MLP neurons of a small language model. Each row is named by its layer, matrix (gate and up: input weights) and neuron, and shows model dimensions 128-191. Each number is 128 + 24 x the weight over its row's rms, rounded and kept within 0 to 255. A neuron's up and down rows have the sign that makes its largest values positive.
After each neuron's rows, "fires in" lists the words (lower case) most often at its 100 highest values on Wikipedia text that the model never trained on; "fires after" lists the tokens most often just before its 100 highest values on Wikipedia text that the model never trained on. A number after a token or word is its count.

L3.gate823 [147 119 121 195 127 125 120  92 117 168 122  91  69 141 110 128 139 109 143 146  94 128 147 142 101 147 158 153 151 139 104 100 153 116  98 121 102 117 135 114 125 124 103 125  97 104 133 126  95 120 155 102 141 181 132 116 121 139  96 137 127 135 106 203]
L3.up823 [122 140  84 131  85 129 156 122 121 147 113 124  96 120  81 123 104 104 130 144 141 132 118 115 104 132 132 123 125 133 100 156 170  87 133 184 134 122 131 129 159 129 131 135 181 114 141 103 104 123 118 175 132 119 129  96  82  83 114  91 142 132 145 164]
fires in: "despite" 23, "design" 12, "decommissioned" 6, "des" 5, "department" 5
fires after: " de" 40, " De" 31, "s" 14, "D" 5

L3.gate287 [151 108 119 157 108 131 123 141 129 113 119 132 105 143 158 142 100 115 132 125  98  87 110 137 118 102 147 140  60 136  94 147 118  92 129 123 180  77  99 106 164 154 133 128 135 149 185 107 112 108 131 129 141 125 138 131 141 178 140 116  96 121 112 106]
L3.up287 [134 138  73 126 130 153 105 148 177 119 114 124 135 143 146 121 168 126 148  99 153 139 152 166 119 130  98 141 123 160 109 120 130 118 135  98  93 133 121 110 117 163 129 150 115 131  58  89 127 144 123 140 150 100 126 117 140 121 164 130 117 154 115 158]
fires in: "a" 15, "the" 12, "it" 10, "had" 8, "also" 8
fires after: " and" 58, " but" 12, "," 7, ";" 4

L8.gate466 [127 108 117 135 113 162  72 163 112 136 116  64 134  97 136 113  83 130  76 162 110 129 126  87 140  96 140 162 173 104 126 131 115 128 129 123  70 157 110 123 154 147 142  95 109 122  61 130  99 130 101 144 141 169 126 140 143 103 139 146 119 191 129 115]
L8.up466 [ 84 120 117  95 117 162 133  96 130 131 129 111 114 162 127 101 131 124 123 108 112 128 150 125 143  88  94 119 101 141  95 107 125 164 107 140 154 156 109 126 130 132 100 154 146 173 101 111 138  78 109 107 115 105 109 132 146 100 141 140 124  93 123 110]
fires in: "is" 43, "also" 12, "was" 11, "s" 10
fires after: "re" 17, "'" 12, " was" 8, " It" 8, ")" 6

L6.gate295 [ 79  81 104 128 122 102  95 110 131 142 189 122 127 140 158  94 166 115 142 116 128 146 130 145 125 137 161 126 132 152 105 154 124 149 122 116 134 136 140  87 136 135 131 138 143 120 117 130 123 140 136 151 134 125 145  98 136 166 171 113 128 128 125 165]
L6.up295 [ 79 131 167 139 153  92  97 134  84 126 112 158 143 159 130 119  91 117 114 117 118 108 153 110 148 124 102 173 118 151 142 138 117 111 105 143 123 120 110 100 127 162  90 176 126 140 128 128 106 173 122 133 150 120 124 126 113 133 156 152  74  93 149 120]
fires in: "s" 69, "his" 8, "whose" 6, "its" 5
fires after: "'" 62, "’" 7, " who" 6

L7.gate487 [ 89  74 138 138 128 199 128 107 119 150 149 127 143 134 158 141 177 130 152  93 127 127 142 149 130 126 139 123 168 121 145  85 104 145 131 105 156 102 118  67 152 116 104 118 101 123 157 160 111 116 122 133 128 170 130 149 111 155 134 127 112 152  87 110]
L7.up487 [138 137 123 177 112 171 129 153 169 138 149  83 110 188 167  78 155 118 174 127 130 148  87 162 144 114 118 142 168 143 127 141 106 139 161 119 127 134 122 111 119 138 136 147 130 110 121 124  98 124 125 147 128 127 130 134 125 114 129 124 129 134 103  99]
fires in: "the" 54, "each" 11, "entire" 7, "of" 7, "this" 7, "there" 4
fires after: " of" 45, "\n" 14, "i" 7, " E" 4, " type" 4, "," 4

L7.gate443 [118 137 135 161 130 154 115 155 115 130 161 141 159 142 136 126 141 128 116 123 106 159 129 151 174 168 114 153 114 107 118 120 112 131 108 147 113 142 116 135 175 130 143  90 107 154 165 123 138 148 186  96  75 144 117 162 152 122 157 155 126  86 114 161]
L7.up443 [131 106 130 128 108 136 139 159 107 121  89 113 172  82 103 132 138 107 115 103 101  99  92 137 169 119 113 149  86 124 156 118 106 162  59 181 156 146  88 120  99 121 122  82 118 144 126 152 160 145 153 104 140 121 129 136 153 109 120 104 146 118 131 149]
fires in: "born" 25, "wife" 9, "life" 7, "mother" 7, "returned" 6, "parents" 5
fires after: " " 24, " return" 10, "wi" 9, "fer" 8, " m" 7

L2.gate545 [158  84 130  89 171 149 142  90  94 151 156 120 139 106 158  99 115 111 144  78 159 118 116 141  95 132 138 138 127 100  95 118 125 131 115 147 166 119 121 138 118 142 127 161 142 160 117 108 171 127 155 135 109 150 123 140 133 106 110 128 119 146 123 104]
L2.up545 [113 131  98 128 108 122 150 153 112 117 116 166 129 148 143 138 116 152 124 131 111 141 153 115 100  98 125 110 123 176 133 127 152 127 134 140 128  87 191  87 138 104 135 102 113 156 148 129  89 115  87 129 164 153  99 122 163 110 114 125 176 122 143 103]
fires in: "the" 32, "their" 6, "followed" 5, "both" 4, "her" 4, "adrenergic" 4
fires after: " on" 28, "g" 18, " along" 9, " follow" 6, " from" 5

L4.gate548 [151  97 102 105 101 134 107  99 148 173 121 170 104 160 134 135  98 140 108 109 126  84 121 110 157 137 126 168 103 109 119  91 150 135 121 130 139 116 115 120 143 149 104 131 114 107 104 128 114 111 127 101 132 115 128 154 116 150  90 136  91 130 106 141]
L4.up548 [140 107 149 108 140 181 135 127 146 145  82  99 177 117 153 140 139 134 126  96 144 174 126 104 126 157 126 105 149  87 112 141  87 148 122 163 131 121 106 167 144 151 131 154 169 177 131 178 103 161 119 146  65 129 109  94 143  80 141 165 151 130 142 127]
fires in: "by" 26, "as" 13, "it" 8, "himself" 6, "of" 6
fires after: "ed" 24, " known" 11, "ly" 10, " him" 6, " years" 6, " " 5

L2.gate507 [126  91 114  94 139 114  97  84 138 169 142 121 131 143 135 135 117 128 151 130 101  72 127 122 136 134 124 139 129 153 143 125 137 114 145  94 187  77 117 147  79 128 157 135 121 117 163 114 115 107 171 155 112 117 160 175 149 118  99 144 125 124 167 142]
L2.up507 [172 120 117 128 151 143 165 110 105  90 133 118 153 133 116 136 137 114 134 119 111 135 130 133 147 130 128 170 148 122 143  92 104 137 144 159 142 137 125 100 158  95 152 116 172 106 179 166 134 136 102 146 136 126 107 148 150 131 130 106 125 117 134 141]
fires in: "there" 38, "these" 28, "they" 15, "theatre" 5
fires after: " the" 53, " The" 29, "The" 8

L8.gate845 [101 117  98 155 139  92 150  88 146 155  93 149  96  95 107 116 121 129 168 124 139 162 153 170 108 121 133 158 144 148 115 134 123  88 122 136 125  94 142 120 122  93 100 129 137 151 140 126 131 122 166 128  95 153 141 146 127 128 139 122 119 141 139  96]
L8.up845 [106 136  81  97 145 123 124 133 164 147 119 144 113 137 150 117 118 141 137 103 160 166 109 147 115  76 128 129 104 142 104 107 103  93  84  86 152 105 109 144 108 113 140 137 101 125 118 128  85 138  79 160 152 140 129 123  97 127 149 168 197 164 118 154]
fires in: "went" 16, "good" 11, "given" 10, "go" 8, "britain" 5, "my" 5
fires after: " " 57, " w" 16, " Great" 5

L2.gate831 [140 101 132 126 152  95 142 104 156 143 127  88  88 145 136 119 103 174 125  55  91 110 163 134  96 132 118 134 141  85  84 165 102 100 153 112 145 127 157 117 155 132 155  92 136 124 120  70 137 160 112 123  98 134  93 119 133 117 117 116 132  86  96  93]
L2.up831 [144 151 149 163 144 123  96 144 124  95 158  93 143 117 144 159 127 145 141 121 144 136 132 142 160  90 132 105 158 121 107 109  76 139 125 139 154 144 110 139 140 112 116 120 140 156  71 105 147 159 145 132 150 125 145 146 165 147 124 103 153 132 128 122]
fires in: "of" 42, "railway" 8, "rather" 5
fires after: "ra" 28, " one" 24, "ro" 4, "in" 4

L3.gate213 [129 125  78 119 123 108 121  90 123  85 143 173 142 136 123 122  84 186 100 134 127 132  80 126 162  59 103 111 121 116 129 165 154 138 121 115 151 155 147 117 109 100 152 142 113 179 113 135 144 101 120 115 128 130 105 106 172 108 168 118 156 132  94 139]
L3.up213 [ 84 134 132 119 128  73 148 123 119 111 165 112 113 167 149 149 138 139 159  90 177 132 125 156 122 110 135 131 111 127 156 109 140 142 102 154 153 124  93 142 125 115 170 127 130 143 157 172 110 124 103 136 138  95 128 124 159  98 150 128 116 138 127 122]
fires in: "by" 16, "liberal" 8, "legal" 8, "aircraft" 7, "disability" 7, "protected" 4
fires after: "ed" 18, "ber" 10, "leg" 9, "ab" 9, "air" 7, "m" 7

L3.gate343 [114 116 116 160 138 142  82 130 109  97 140 137 102 139 129 128 142 127 101 115 121 146 131 137 159 110 135 130 130 148 147 129 138  96 102 121 123 122 163 123 152 147 125 147 176 114 147 138 113 122 101 145 149 121 120 135 114 160 130 119 119 148 123 120]
L3.up343 [123 121 102 125 125 140 140  95 125 159 146 142 115 135 110 105 161 162 132 103 132 126 138 136 158  89 150 109  82 130 145 106 104 135 157  94 101 150 126  96 116  87 135 120 100 115 116 157 125 116 124 115 100 147 148 154 139 140 121 151 121 107 157 160]
fires in: "the" 60, "a" 7, "his" 7, "their" 4
fires after: " of" 79, " and" 5

L4.gate164 [140 133 138 158 162 103  96 154 205 152 147 157 142 150 144 101 126 141 152 139  89 110 115 122 163 130 102 113 109 145 136  98 133  93 110  86 131  77  72 126  93 112  95 144 132 120 166  82 144 131 133 168 134 138 129 155 126 141 163 157 157 169 102 115]
L4.up164 [161 105 144 141 101 107  97 143 146 108 114 111 133 126 167 109 127  98 117 155 102 122 118 135 145 119 148 154 131  94 135 101 154 118 110 134 126  93 114 127  62 154 153 132 119 125 128 127 100 130  98 141 151 111  67 150 139 167 137 110 155 170 123 131]
fires in: "a" 83, "an" 6, "agreement" 4
fires after: " as" 72, " As" 6, " into" 4, " a" 4

L6.gate44 [129 106  84 141 154 134 141 124 107 127 167 166 130 115 112 113 134 109 123 117 124 132 143 154 168 103 149 113 110 149 116 123 140  95 157  80 158 141  98  69  68 130 124 117 100 157 106 134 146 132 129 150 103 131 141 141  95 174 123  96 118  78 145 170]
L6.up44 [110 149 155 131 131 141 119 127 105 174 123 160 122 122 118 145 139 123 101 149  60 139 148 152 116 145 109 129 133 138 130 131 127 128 100  80 153  89 101 120  80 159 122 121 144 119 102 134 135 140 123  99 139 122 131 145 182 102 117  84 100 151 134 134]
fires in: "a" 92, "appointed" 4
fires after: " as" 64, " was" 8, " As" 6, " became" 4, " been" 4, " is" 4

L2.gate145 [117 135 111 119 141 116  95 136 122 157 173 172 135 104 173 112 153 111 118 123 169 179 132 134 114 124 102 154 114 124 137 156 113 167 135  99 129 109 111 156 123 166 116 132  93 136 148 122 126 159 126 120 134 153 126 147 115 142 122 151 136 158 124 120]
L2.up145 [112 143 138 143 136  90 120 128 156 101 123 168 143 189 168 151 145 146 114 119 150 154  91 135 195 113 125 147 113 130  98 139 157 103 137 140 125 157 137 101 123 112 131 120 131 147 161 174  92 126  93 138 120 148 122 103 151 124 138 154 144 145 111 123]
fires in: "a" 56, "any" 13, "alanyl" 5
fires after: " an" 18, " of" 11, " by" 10, " for" 9, " on" 8, " to" 6

L8.gate839 [151  79 116 100 130 122 120 136 128 127 118 141 125 121  90 120 152 105 123 151 159 123 132 140 152 138 161 121 111 158  91 159 150 121 133 116 102 124 144 107 136 105 119  96 106 148 162 125 146 154 158 160 142 123  96 147 134 164  75 141  75 144 117  75]
L8.up839 [147 110 180 157 153 144 127  83 103 156  98 157  99 147 144 131  89 143 144 130 106 159 121 133 101 139 129 148 106  92 161 134 141 149 144 132 155 108 113 186  98 125 115  81 151 115  60 135 141  79 128 110 163  93 201  89 159 133 106 153 159 129 139 126]
fires in: "they" 37, "kor" 7, "film" 5, "sessions" 4, "sep" 4
fires after: " the" 30, " The" 14, "O" 7, " Se" 7, " se" 5

L6.gate276 [ 87  87 135 117 173 111 117 142 144 167 194 140 149  94 140 164 122 148  91 121 111  89 126 145 165 147 159 111 131  86 138  99 157 142  74 168 123 133 128 110 126 125 103 135 129 114 121 122 151 130 115 119 167 147 128 157 143 113 161 149 126 110 139 136]
L6.up276 [157 110 125 119 135 141  92 126  93 115 133 105 141 103  92 144 115 132 140 141 112 143 110  82 140 122 126  82  87 118  75 137 112 110 157 144 123 142 136 115  88 127 129 119 119 168 179 140 109 119 121 114 123 101 135 106 150  96 102 123  98 148 122 174]
fires in: "is" 28, "are" 13, "was" 11, "his" 8, "were" 7
fires after: "re" 24, ")" 15, " con" 13, " " 9, "," 7, "ed" 6

L3.gate478 [113  93 148 133 107  95 108 118 101 173  95 119 139 129 148 137 139 129 139 121  92 130 126 108 150 150 143 111 100  75 150 107 117 146 130 149 101 121 110 143 116 172 162  93 141 101 169 108 137 114 157 137 124 121 117 172 130 123 161 158 124 102 123 101]
L3.up478 [147 138 100 166 158 100 135 101 115 101 147 142 147 140 118 141 116 107 170  92 134 123 116 155 111 150 142 131 115 105 120  88 106 142 157 105 124 138 102 123 126 144  93 146 128  91 113  97 113 142 124 106 122 153 122 128 141 154 127 164 128 138 139 114]
fires in: "his" 36, "her" 13, "sweden" 8, "of" 4, "two" 4
fires after: " of" 14, "ed" 11, "w" 10, "d" 7, "ing" 7, " to" 5

L3.gate476 [110 144 142 112 117 166 159 141 137 154 117 132 113 125 137 128 161 116  97 110 114 141 123 154 109 126 166 129  84  91 114 129 152 174 134 153 111 187 107 118 131 185 131 152 110 120 141 135 122 126 157  76 130 115 121 112 149 190 147  79 101 144 133 143]
L3.up476 [161 141 141 115 145 131 109 117 154 103 138 159  92 175 139 126 123 104 155 121 137 139 104 153 195 169 114 127 146 132 143 147 111 101 108 115 184 155 138 150 114 116 125 140 122 136 120 105 114 115 100 145 112 104 153 144 101 173 136 123 105 116 105 125]
fires in: "died" 16, "crew" 11, "born" 10, "are" 9, "is" 7
fires after: "re" 38, " di" 14, " (" 9, " re" 9, "fe" 8, " ex" 5

L4.gate334 [ 98 102 146  94 199  93 134  83 121 127 114 151 151 134 136 164 114 132 138 145  93 140 144 109 112 118 111  87  84 127 134 133 120 125 129 124 140 151 129 162 122 150 128 142 143 156 122 137 157 141  93 122 145 145  79 142 109  96 101 120  94 134  91 158]
L4.up334 [143 112 127 127 128 130 146  74 104  97 100 110  85  86 126 140 159 129 137 114 118 109 176 140 122 107 145 159 118 141 105 181  85 190 180 114 165 129 145 128 178 138 130 116 140 124 101 116 122 128 120 146 131 148 116 113 112 120  99 136  71 137 123 117]
fires in: "they" 28, "industry" 9, "it" 8, "next" 6, "instrument" 5, "junction" 4
fires after: " the" 23, "ru" 11, "I" 10, "us" 10, " The" 8, "x" 6

L3.gate733 [120  88 127  90 107 133 142 135 108 136 121 123 167 173 143 142 145  77 130 109 128 159 121 148 103 165 180 119  98 119 101 111 186 100  93 111 124 121  98 117 121 106 114 152 114  93 159 123 103 138 153 141 189 180 109 109 154 118 147 112 107 111 129 128]
L3.up733 [126 121 118 125 109 140 135 159 165 140 171 147 131 123 129 124 116 138 132 122 103 122 129 112 118 107 117 135  79 154  84 137 166  93  87 121 143 128 114 181 150 131  67 156 141  74 121 121 155 126 170 119  94 153 151 104 160 163 147 110 102 128 148  62]
fires in: "the" 25, "meaning" 8, "premier" 7, "like" 5, "austrian" 5
fires after: " me" 15, "mi" 12, " through" 9, "li" 7, " by" 7, " from" 7

L6.gate31 [ 81  68  86 111 104 100 128 106  94 130 122 110 124 157 147 129 124 146  83 152 118 127 149 152 118 141 145 158  90  55 124 165 120 129 122 164 118 110  87 139 120 144 139 113 109 122  56 137 132 143 145 143 105 123 136 151 133 150 169 131 133 123 115 161]
L6.up31 [140 127 131 169 123  89 144  73 144 174 102 118 100 104 122 158 159 191 115 141 129 123 159 119 124 129 152 157 160 111 126 130 128 160 101 105  96 106 116 146  93 163 129 123  82 107 131 124 128 113 145 104 115 131 124  85 131 126 130 132 143  98 122 142]
fires in: "of" 24, "also" 12, "despite" 12, "response" 5, "length" 4
fires after: "s" 38, " one" 23, "," 14, "n" 6, ")," 4

L2.gate11 [121 140 102 102 139 142 129 128  69 107 158 144 103 195 151 112 159 125  98 142 129 116  96 135 140 125  99 116 137 123 113 132 114 115 118 109 125 147 180 149 127 124 118  94 113 177 131 167 102 151 143  95 145 158 127 111 157 105 156 145 146  82 140 121]
L2.up11 [178 170 156 105 137 146 120 129 126 149 109 118 133 152 122 117 153 150 127 154 141 134 109 111 181 139 167 175 191 143 135 149  62 124 109 133 171 173  99 162 139 127 119 137 129 124 114 118 178 139 151 105 130 141 152 154 109  84 156 134 122 129  92  73]
fires in: "a" 30, "professor" 9, "companies" 8, "province" 5, "few" 5, "competition" 4
fires after: " is" 27, " " 24, " comp" 21, " Pro" 8, " pro" 7

L9.gate625 [170  94 109 146 103 139 145 126 120 161 126 142 168  97 153 133 103  95 129 110 103 146 147 129 123 131 127 131  69 114 135 161 110 118 116 135 100 121 118 153 150 143 111 139 113 127 109 114  87 140  71 138 106 113 103 143 186 153 115 114 148  91 141 157]
L9.up625 [131 141 154 104 102 153 127 170 133  92 100 181 153 108 118 145 128 130 125 151 105 136 155 174 108 158  80 111  69 139 131  97 101 102 115 140 116 137 121 125 129 123 156  85 130 133 117 122 135 172 144 118  95 131 138 150 159 137 115 100 132 103 114 145]
fires in: "died" 19, "born" 18, "mother" 9, "decommissioned" 4
fires after: " " 21, " di" 18, " his" 8, "u" 5, "mission" 4

L7.gate296 [146 138  46 143 136 162 139  94 134 124 122 129 123 115 119 137 141 159 118 107  88  97 121 123 176 121 108 102 179  97 150 148 115  99  92 150 124  92 155 112 108 179 113 108 139 178 144  94 171 127 166  95  75  82 122  94 154  98 123 111 106 142 104 138]
L7.up296 [163 110 117 154 127 144 122 112 157 120 135 143 111 124 144 142  73 141  96 111 174 156  96  90 148  57 101 125 120 104 110 122 181 171 133 101 170 142 108 125 128 133  85 141 102 151 172 142 126 134 133 113 137 128  99 141 142 112 155 122 134 119 155 124]
fires in: "of" 40, "throughout" 9, "there" 6, "future" 4
fires after: " one" 29, " the" 12, " through" 9, "ut" 4, "e" 4, "s" 4

L2.gate318 [ 89 110 141 161  87 155 158 128 119  90 139 102 132  79 141 116 171  98 150  86 111 125 159 134 134  88 103 128 141 117 128 140 150 135 134 137 137 118 108  69 147 125 147 126 117 139 123 119 162 112 128 127 179 135 129 126 114 145 141 124 121  93  95 111]
L2.up318 [158 120 144 138 150 135 128 124 199 111 116 130 139 107 142 145 135 161 131  94 134 138 123 146 121 121 162  98 119 127 149 155 151 144 144 123  92 130 143 118 161  85 135 144 146 179 155 104 129 146 167 121 112 140 168 123 162 100 139 139 140 130 111 164]
fires in: "of" 43, "limited" 6, "radio" 5, "also" 4
fires after: " one" 22, "ra" 8, "li" 7, " Ra" 7, "e" 6, "fe" 4

L3.gate442 [121 144 170 147 141  95  98  81 172 143 155 109 155 131 142 126 123 105 103 158 110  70 119 130 129 140 151  99 173 114 102 132 167 153 129  81 123 132 132 115 115 134 136 143 162 113 118 119  92 171 122  96 136 146 110 138 146 111 117 111 138 142 118  75]
L3.up442 [ 95 121 116 137 118 129 117 122 136 143 125 138 119 120 154 155 137 112 104 186 173 138 121 139 118 118 156 154 159 101 154 187 156 157 132 130  98 132 118  84 132 162 170 131 139 143 178 144 112 137 124 120 160 125 138 134 121 130 180 147 135 142 109 105]
fires in: "9" 21, "8" 15, "6" 13, "5" 7, "4" 5, "3" 4
fires after: "." 95

L7.gate14 [143 156  91 124  87 139 120 118 141 102  80 119 106 122 144  98 148 121 121  82 199 146 116 193 170 136 111 103 112 145 143 105 140 113 120 110 120 122 121 130 120 142 102 107 133 143  92 132 124 120 172 122 132  90 170 112 169 123 123 140 134 132 119 105]
L7.up14 [105 116 174  96 109 134 149 110 141 105 110 131 120  96 144 120 175 100 127 134 119 126 128 141 151 155 120 123 148 109 118 103 144 111 126 122 112  90 132 132 179 136 122 100 155 183 149 124 168 139 148 110 136 136 121  99 107 120 130 105 108 119 149 147]
fires in: "of" 42, "in" 10, "throughout" 9
fires after: "s" 34, " through" 9, " end" 6, "st" 5, " S" 4

L4.gate930 [101 153 148 145 126 141 158 102 150 172  99 123 123 148 151 139 120 125 131  83  89 134 145 106 130 135 132 157 130 145  79 119  84 128 181 117 148 152 134  75 124 123 122 172 135 126 136 157 119 103 140  86 133 139 146 139 142 127 123 125 116 108  89 107]
L4.up930 [170 135 172  99 130 115 163 133 143 112 148 133 129 116 107 126  91 115  84 126 104 141 117 133 131 141  93 113 112 156 131  87 128 111 135 110 121 124 147 134 150  98 138 181 123 134 130 110 139 119 160 102 141 108 110 136 124 106 181 106  88 128 109  96]
fires in: "it" 41, "xavier" 7, "character" 5, "maurice" 4
fires after: "," 16, "." 15, "M" 8, "N" 8, "L" 7, " X" 6

L4.gate668 [105 124 135 164 119 138 178 158 153 130 129 141 165 144 130 108 105  94  83 125 111 138 105 117 131 169  73 148 135 119 145 125 142 122 154 121 116 120 100  97 110 187 155 116 134 176 128  98 167 118 147 148 162 156  87 139 168 110 146 123 149 109  82 133]
L4.up668 [120  99 126 106 134 136 116 142 108 105 140 141 163 140 145 109 108 142 138  76 113 119 140 175 179 139 146 148 166 105 165 125 124 151 134 184 131 131 126 116 108 134 121 115 126 127 105 145 138 135 121 156 148 189  84 151 115 115 164 142 118  96 148 118]
fires in: "a" 39, "of" 12, "the" 8, "its" 7, "his" 6, "produce" 5
fires after: "ed" 25, " use" 10, "ing" 10, "duc" 7, "d" 5, "e" 5